config = dict(
    hidden_act='swiglu',
    positions='rope',
    qk_norm=True,
    attn_scale=0.125,
    init_std_o=0.00476,
    init_std_down=0.00476,
    train_tokens=1076000000,
    max_steps=8642,
)
MLP neurons of a small language model. Each row is named by its layer, matrix (gate and up: input weights) and neuron, and shows model dimensions 80-175. Each number is 128 + 24 x the weight over its row's rms, rounded and kept within 0 to 255. Numbers have three digits each. A neuron's up and down rows have the sign that makes its largest values positive.
Before each neuron's rows is what it responds to, as a language model described it from the Wikipedia text at the highest values.

Foreign-word inner pieces. Mid-word fragments inside non-English names and titles (Scandinavian, Slavic, German, Romance), e.g. Svens-ka, Hrvats-ko, Habilitations-sch-rift, and articles like las, les.
L5.gate1691:101150105134146080126161114150152161149114110142114133104149171118149131106111100170136141130150109089142119117122155107098094129105094113130157142103150108145136162112132191167104130139126144127151139136129132115140119138124104180134150120120147131122106142123141188157109116106156096147
L5.up1691:149134101158147129114156145121144155142136198134155088128142146143097133106162105184115124185171141152135127138138137094128121132097105118126156148101120119139113155059107155119146114125168108120124159108091168113120135154148120175115084126152105146127131117155126157129125175139126061148

Pronunciation slash, name fragments. Closing slash after a language code in article-opening pronunciations, as in (/fr/ and (/de/, plus mid-word pieces of foreign names like Ljubljana, Paasikivi.
L4.gate1572:120076110133106113131124106108128133162094123129147132114110167111116131142140087083139088131114118170146143141133159108140140101125100093142103184133115117134098128138121127093153142138141117121147154129156170157114123132167127140129138123095161138173143118108136126146141136076156145159
L4.up1572:089117172124120123137132120115141155074151129167135125137119167122087149152114159159138121135159138158142167120118132127124129131120141139116131124143112105096083118125131127143119140117130184168167140109105145108146120124112142114113119107144115062138116162078100122118135134132154155103

Before named titles. Punctuation or short words that come right before a proper name or title, mostly in music, film and list/table text, e.g. "Episode:", "single from", "musical comedy,", "released \"".
L4.gate1124:116125173096124133142157121141149118115107171129141097123132143097102140119121134124169137125167085159154128126139128120082138182169110144136144101121170134107156106115129150126136106109119093112132134154106139177138141150135081165112124123103133140099169129134148162110133147162138132145
L4.up1124:091089147153131155103144126124113140122145133154171137156118119096094137123091154120168125105165134121177105140143180173113156163161125113087111130113178153122170097130119160131121142108147145119139158122163117170137116117082143150131122132118134106101111124128112132090149084104129107156

Mid-word letter fragments. Short letter fragments such as v, an, ar inside longer words, often foreign names or tables, as in Ist-v-án, orph-an-age, Kovache-v.
L3.gate1037:133148120119147095141111117125159140146096098101122157142176141115138150137120069137131162138200170131146121165141151155133151117148123128115123150108130113101147131122172142122113131134136121128133104105145171147166130073149085135083081156075144183094128130146104143121111134082150112124
L3.up1037:103134122109186091095097098123135143144120122119091109145099159118170103100093106136100125154138103148135148162153141159160140166120097152114128150125103125153117126123116139135130109148139158140129099099121143110121137107128172169125116116130126136106151166116140141128127129103166118126

Mid-acronym capital letters. Later capital letters or digits inside acronyms, codes and abbreviations, often in tables or infoboxes, e.g. KAG, EZLN, WDCA, DUP.
L3.gate1554:129097177112072134101105162171129126093115186161159107143129115163129139121148103187171124144127142093123084170145122125130132095170102142144119116119136136129119080112155162138148120129157121155114062108098175095124164115125123137149140149110148186112127120127110140137128137151123123124
L3.up1554:152135132177095189139119147164132091110120157117152112150130139103105111124094134142123137139133133129160123134148135156141152159146131126121123095115164160165123126115124166118142135141139139157140059091128185120127134107138117128138122163062156126114156143080093097155115146086143063120

Place-name completions. Final word pieces or second words that complete city and place names, such as Calg-ary, Chenn-ai, Los Angeles, and Stock-holm.
L4.gate918:153120120129142121171131174136139099128121160161180150107115103150086143111132116111160102126159100098115123106141128114111117127108168151088153139122118144143126126130139129164137139099107135153142132120152118132200107075126140122147155127117138112136117132138174124101153155117145146142
L4.up918:177139133095147115154112137105120093131136173107138140088116079142070110114135126122109150105177125038093174149147162158134127111144144134148114131149095149124121116129142140117113135148083125143137128156135144136140141113112124094147152106123101151129077152149152109078156130133150107160

Romance-language name fragments. Word pieces and particles inside French, Spanish or Portuguese names and titles, such as du, es, d', de, el, o in Compagnie du Scioto or Porto Santo.
L3.gate1363:155138132124176137132190105104183145110132172157137121126118136125150141138147121066137111107095136157128163111117124148125150069110093137158155136147124097139120136152136122151100136145087092131176123119097133123161127092156171139149082118112132102116103102131132134133106201136146116106
L3.up1363:134147169147157161149175134150154173135141109191170119162155188108151141157112070109157135153125133152141142132136161136131122112111120144143138133102104100165091085092137123112108155174102103127139177132103151093153131111127141112144114118107095103099105139129130184145096162120146127120

First-name tokens. Given-name tokens or their first word-piece before a surname, often in tables, lists and credits, such as John, Tom, B+ob.
L3.gate1039:126135125098143147118155132129152121158081140112119131110119157127129119108153143077132145138123135144159103163151163145126101106130078114122151158106109152140100166141144123110111145137141133154128116145120116116061123144124140100166109131151118110142104098144111112169131090170131134133
L3.up1039:144169119125126100105137149118127153122112149143157125083126140120103122105164098135137132114152140111128109148099142155065160129128133100111151102111100141135137131116104136111148125146113125155137139090145121147148165169128162122172159167129151145119090122089079091200068126132134127127

Completing fixed phrases. The second word of set phrases after a determiner or quantifier, strongest for "other" in "each other", also "many more", "some of", "over the years".
L3.gate1394:118103137126150123126165098168115149147140113098125163146104136142161127143102115086124134092128116095168141106087112143115121110084149129120101143115111149135121108140155134135142169101184160071175154124120119124102092100152120137131127147143115138130154122109103150126132127138170103147
L3.up1394:122142090148161137131153115118113124126108104114130111127104098136126121119125152160112168124147140146124120144109156145110147062131135159103115146113141138104130112140115142181147128128159112130160078159141152127083142151117185103142137101125097141160150121129099131115119084113123133141

Mid-word fragments and slashes. Inner word pieces of proper names and rare words in lists and tables (Kilm-arn-ock, Chass-is, Sem-en-ov), plus the slash in stub pronunciations like (/fr/ and Bodø/Glimt.
L5.gate914:112139137088153134104155141077100146108081085116145126156094142102179087142107111132120115146160139161132112094163106116079087134068181121147112126138101128123106136143138111125111114112142133178161147129180125182142116108131132115155159139158165141113104145099146129100135142149080119099
L5.up914:133190140114153159149132120082122106112160084115127165134109138130170122089128134079122126145114163076135144109087152132138116099094152141135108120126122112081162170160087153101123091136127101091164143072114123092125131121130137152105125153095135122167126122096061143163115115135123142131

Word-internal name pieces. Middle or ending subword pieces inside proper names and uncommon words, often foreign, such as Einar-as, Avet-ran-a, Im-ran, sup-ram-olecular.
L3.gate1233:148151123131163110149112123143156119108108168145127136140097104169148157105153093118138133087120140155184170130100133100147121128130162136146116107083139068092112157108165148122164125123126144161131121141130152100087118068129157162123108146131143115167099141134125123095097101094099117121
L3.up1233:131182112128142154148163130178133131123095140123159135124128107083132107103116122130144124174146164119094112140131089116088141118142175145120148151068128101176134129139129100148186157124143115111120112141107134118123117104124179146114098115153164073109105141141136115111111142130118127128

Conjunction and word fragments. Mostly " and" linking clauses or pairs in biographical prose (born in Mexico City and, 1950s and); also mid-word pieces like Llewelyn, Prisons, cylindrical.
L4.gate1564:147169123101129119115139112158127111118125173110057113159173128108119168131152103119110155125159119162114148121156128090117172130131161124127174104122142091103129117138143102106150185109122149060115142100142127118135092111098118139129099103091144174130145116144103074200135138118111169151
L4.up1564:125135148089149127105138106115142096125105156152100129125132142157153145112141181123097144103151142163131149118088127127113144113111159134148138145186179147169162163163103074084132141128135111105075128124144145126155155102102167153146119117111107152143142108078117112111135117152110101158

Block boundary tokens. Tokens that close a paragraph or open a new block in Wikipedia text: a final period plus blank line (intestine., arrived.), a table row's leading pipe, or ==/==== heading markers.
L3.gate1955:135157128152167124149120142114153184125116118105129103122196127143117133163146126108085145151144136120155119133130098145153149116136139055143115142138129076117145116132147172098172158103170121153178127094105122141099118110140098125137142134144101101159148133170138105135125111141175154132
L3.up1955:128124109146149115142141151111115218106121135096132128081180144130117152105148105123118139133138146139144126117148093152118147114118134092125094148115135088091128103136140160113131159167146116159133142130091129148108140112126139144110160129151123136114147151145143156148114078123146130158

Negation and limiting words. Negation words and the word right after them, such as not, nor, never, even, longer and than after no/not/more, as in "not even", "no longer".
L4.gate1281:156124131129105122060125141131125139127141143172152117118148134113156116157128092159106147101111143175176113105121145108143170106149142147105139123192149142116138122130148146149125087132146125095139134136119083177137176150151090127085138111095143125104115148106155169138129137124150158111
L4.up1281:152131088114154149108132155094148116138133134133162131150122100173151086130115171117118141108116130145162101085172144109147153099131136073109144130170155138162137098141169117140078146146128131129129173163145128169110139116122094105110110126142129144125103124114115157157095115181186114154

Section headings and table headers. Words or word pieces beginning a wiki section heading or table header cell, such as Description, Reception, Overview, Length, Turnout; also scattered nouns like year, review, shape.
L4.gate342:103143174162135085144125120123127119123149138166128138096168203119098137148150096125154098155086123134112155153118107117134090120118130128116158094144136097153125126075121125147109162126173128112164140098059131132150107152110111116141113155158128110091159168124106115105102107129138159133
L4.up342:115117135080148116117114133161094108135150196126134199179141160126138161145111168131106152149085135148096127120146111155125147147126150134090166143138121135143106123123139129149134175099114128159149117137117133150139120165103100118173106156105089140106118133127103148095138107105117108164

Contract signing and fragments. Mainly "signed" or "signing" in footballer and basketball transfer news, such as "signed a two-year contract"; also mid-word pieces (b-ail-iff, p-ap-al, bl-og-ger) and zeros or Length headers in table cells.
L3.gate565:143107095114136117078154115124114177156124109085147155118136139098106143134095133129141140109137114156134149170116113153161144109135149094131129136087127148142142148141131119108134119121108101132089118112109151144146112120118192123132136115088116128091079096131156098081080096144121129115
L3.up565:141112103113122104141171082117164128063116112110124167114150146069176113095117118132110166144124160152115150178191123121130150132137145132114144135169112124190126126115127121137124145134111126116125090095115125132145094118133095094113127113111128117106148100142115115119130145131141105143

Mid-word subword fragments. Short second pieces of words split into odd subwords, often after a capital or one letter, e.g. M-ins-k, M-ous-avi, s-av-ings, plus garbled pinyin/IPA characters.
L4.gate579:092126087096174099126116132133149162116139137161108103150107118111171145132120117160103155121104106164159139137137135125128148141125099109155126091154101152145134126109125109179143115159154104106102136157125125125115116114143163132095116127121142097132134115165135126112122099156121120139
L4.up579:144132125107118117136112118149112100118117057130133117158089124111114144139123089193120164167175109118176104113165136095124106119102091075126161121151129153114119137130105101090105127137150173137108152126115126150160110170129087168147139114132137125088113095167172124115098134132131114097

Quantifier and contrast continuations. Words continuing a quantity, partition or contrast, such as others, of after a few or four, not, nor, than, other; also small digits in table cells.
L5.gate610:117136123156123110129143137151180123155096143155117135108137076127131115103148091087113155122120125171141058108124132133121132136131165121133154158151091124087128114139142113120127100153152100150143116117089166136128169170150111146128158172125118115160180122118078130118129139135114118115
L5.up610:181141088095181119144128140133150135133120149105141126081111144115141109101093111137139138100138120140130082170101129123093116087108122098139110112135160120072090113093128151100149101112135151142164126100103129137154154151120113142091126124149144075145112095125108138183089108154083182173

Paragraph and section breaks. Tokens ending a Wikipedia heading or paragraph before a blank line, such as "==History==", "===Condition===" or a closing ".", plus occasional word-final pieces like "S" in AIDS.
L4.gate1895:145151118117099112098112185154168124149176135114127084128113161119131136158113131095136138156124116136095125146160158126108147101112116087130140148091115118119144085075151151115091123130077179130110105124157144082088078162123100137145118167097166098157137102142116103146163115140114149164
L4.up1895:134084139167113171147091117135076141148141097142137132128129113115136109130124152133085122130113129134109114082117118141135128115140139117107123099118128123128130127124163111091140134154171127055106114129141138171140130152119145108140121089086132107125129173174117154123151145137131139110

Table and infobox value slots. Table pipes after row labels like Turnout or Total valid votes, plus infobox field labels (SMILES, Network:, Formats:) and verbs completed mid-sentence (received, spent, spared).
L5.gate382:138104116163109108103084113124158119151126162174151139113162142119128182121161164150088150142111097143170181152118082131118159140174112171154150098116104128128133114128060093142154133137142106160109094151151117115121151143132136124132131081136093117122177114152118145152142179134113126138
L5.up382:117164099127085085120142135109125141097184136161147138136175153115132117117138182118141131126133109132136143143113095135105134125202128151142127141140087119115070148177119107091093091109110135120165089129123149126111098107130089144082135155124080061171148141142079063142111155196103128119

Clause-linking connectives. Mostly "and", also "then" and "at the same time", right after a finished clause in narrative prose, introducing the subject's next action: "transferred to Beveren and signed", "and then entered".
L5.gate1303:130127138111111158098088171095163146115138140141099145120158127185115149131129166133155100148133117114124136148118156113090102116137136131106103149064132111181158135086115150119123129128114129100129148126096104098129152163149131164161137098109085135127113134148107140147117130104154078160
L5.up1303:130138133102115104136109155101160101103130121113110159146119099112118160150111097128101100161170079115153083123141118152133108161118069144114122094152177126105121100197123112118149137158140144162136158148174182117127152103163145118106148118145109124118128088156127134146078113131114125143

List bullets and name pieces. Leading dashes that open the first item of a list right after a section heading (Discography, Filmography, Events), plus mid-word pieces of foreign names (Z-v-onimir, V-ish-nu, Bu-v-aysar) and table pipes.
L5.gate305:183166140142154148093110156153110129136116141106123110087133096147120146104112107151121134137113087120121121124125100152151159126175096154125155129169132173116162130136149143151150094138168141149111111126115159121074145115146134110129144150133134072137112146154143141151182116161152109130
L5.up305:118133102120120141117135138139153113123135110096126124100128159125124120107144107070179148122143139121149174089129148160127132192150175095075141167122134122065109125154116117160148089110145143146087157130114116120076133111142183112125126134107134142132139142138126135156127132117118138135

Section starts and career phases. Section-heading words right after == (Release, Background, Personal, Works) and "his" before career or education terms like contract, scholarship.
L5.gate1974:130120137116110131090127105133132149140118127160112098118128105160099092139163107120127107126062126151150151117149145109153101118169168100113144107146156142129145098160146093162110121131136161131104116158129120108121148133115134142095131099120076120111099109162137134068132133106107129135
L5.up1974:116132112113108087118094118133128138120127097168147092130101157166159117172144131086133128163119155167165154133102138109111120114111113081145179125157165146098120128148088098126126113130123115137140127160110141149130128121161146162104110147121140101089106106077143117159138114095124143141

Mid-word proper name pieces. Word pieces continuing a split name after its first fragment, mostly places and people in lists or tables, e.g. B-ob, Rock-ford, King-ston, Yak-ima; occasionally split common words (b-amb-oo, b-oun-ce).
L5.gate1053:166107143097134190144116142112120129130110124153095142140135087132125080155097137141140114131127131126097169136098129122144123123109171092163165155120140114183157119122131129150132101157105124152150092094167112112146101142103133164094103117146111125109118147072087083142115129168111122112
L5.up1053:095142117145174098140169126094123140116124169105128084120110103170106168140135126125087115139146151136127181148129057138118123153110110126194113123182106115164114117132109143081150125147120108096133156160151109117077131182111151125135097149129126162145124139131122164137129129154097131134

Second piece in acronyms. The second token of a capitalized abbreviation, code or name split into pieces, usually a single letter, e.g. K-L, KV(WM), KW(IC), RDS.
L5.gate1540:124143150177133124109068126173118142126149097141153123071111123146157114120137144135145148075118096086096133126154099153108083130088098131124155075121116118155121124098126114143142138147192122138098084106164128136170180111113166157139115154106163179124113116145111157149134132109147142134
L5.up1540:119136124137082113092073083129106123131148171109150133114139134133140148125087121106094140162152137145145129128115094147065137110124139132109137154130114096135105128157130100138101165162135071159115068100145113121095135084105114073090106110097158118084182137142136102154108121136132126119

Resuming after long aside. Conjunctions and closing punctuation that resume a sentence after a long parenthetical, clause or list, such as and, as well as, or, nor, ").".
L3.gate1209:078148101167127125148159093123145135127102122094141136142123134106126135122129093124124130133157133121114117127146093106091172114118135108145132113164107162123067109109162197149130182122091137163105149131106137145151166132107113096109108122153144115131118102105112104123171130083120168155
L3.up1209:147142092112142128134097161116140112129097145131118153093116135134143145162176100093134128106161108114102146133114134122130165140131139156127085163126118189156077128151095116152093134112123101142125133155123146142159124127116172113132082127087146126113160150115190132171179119123132143141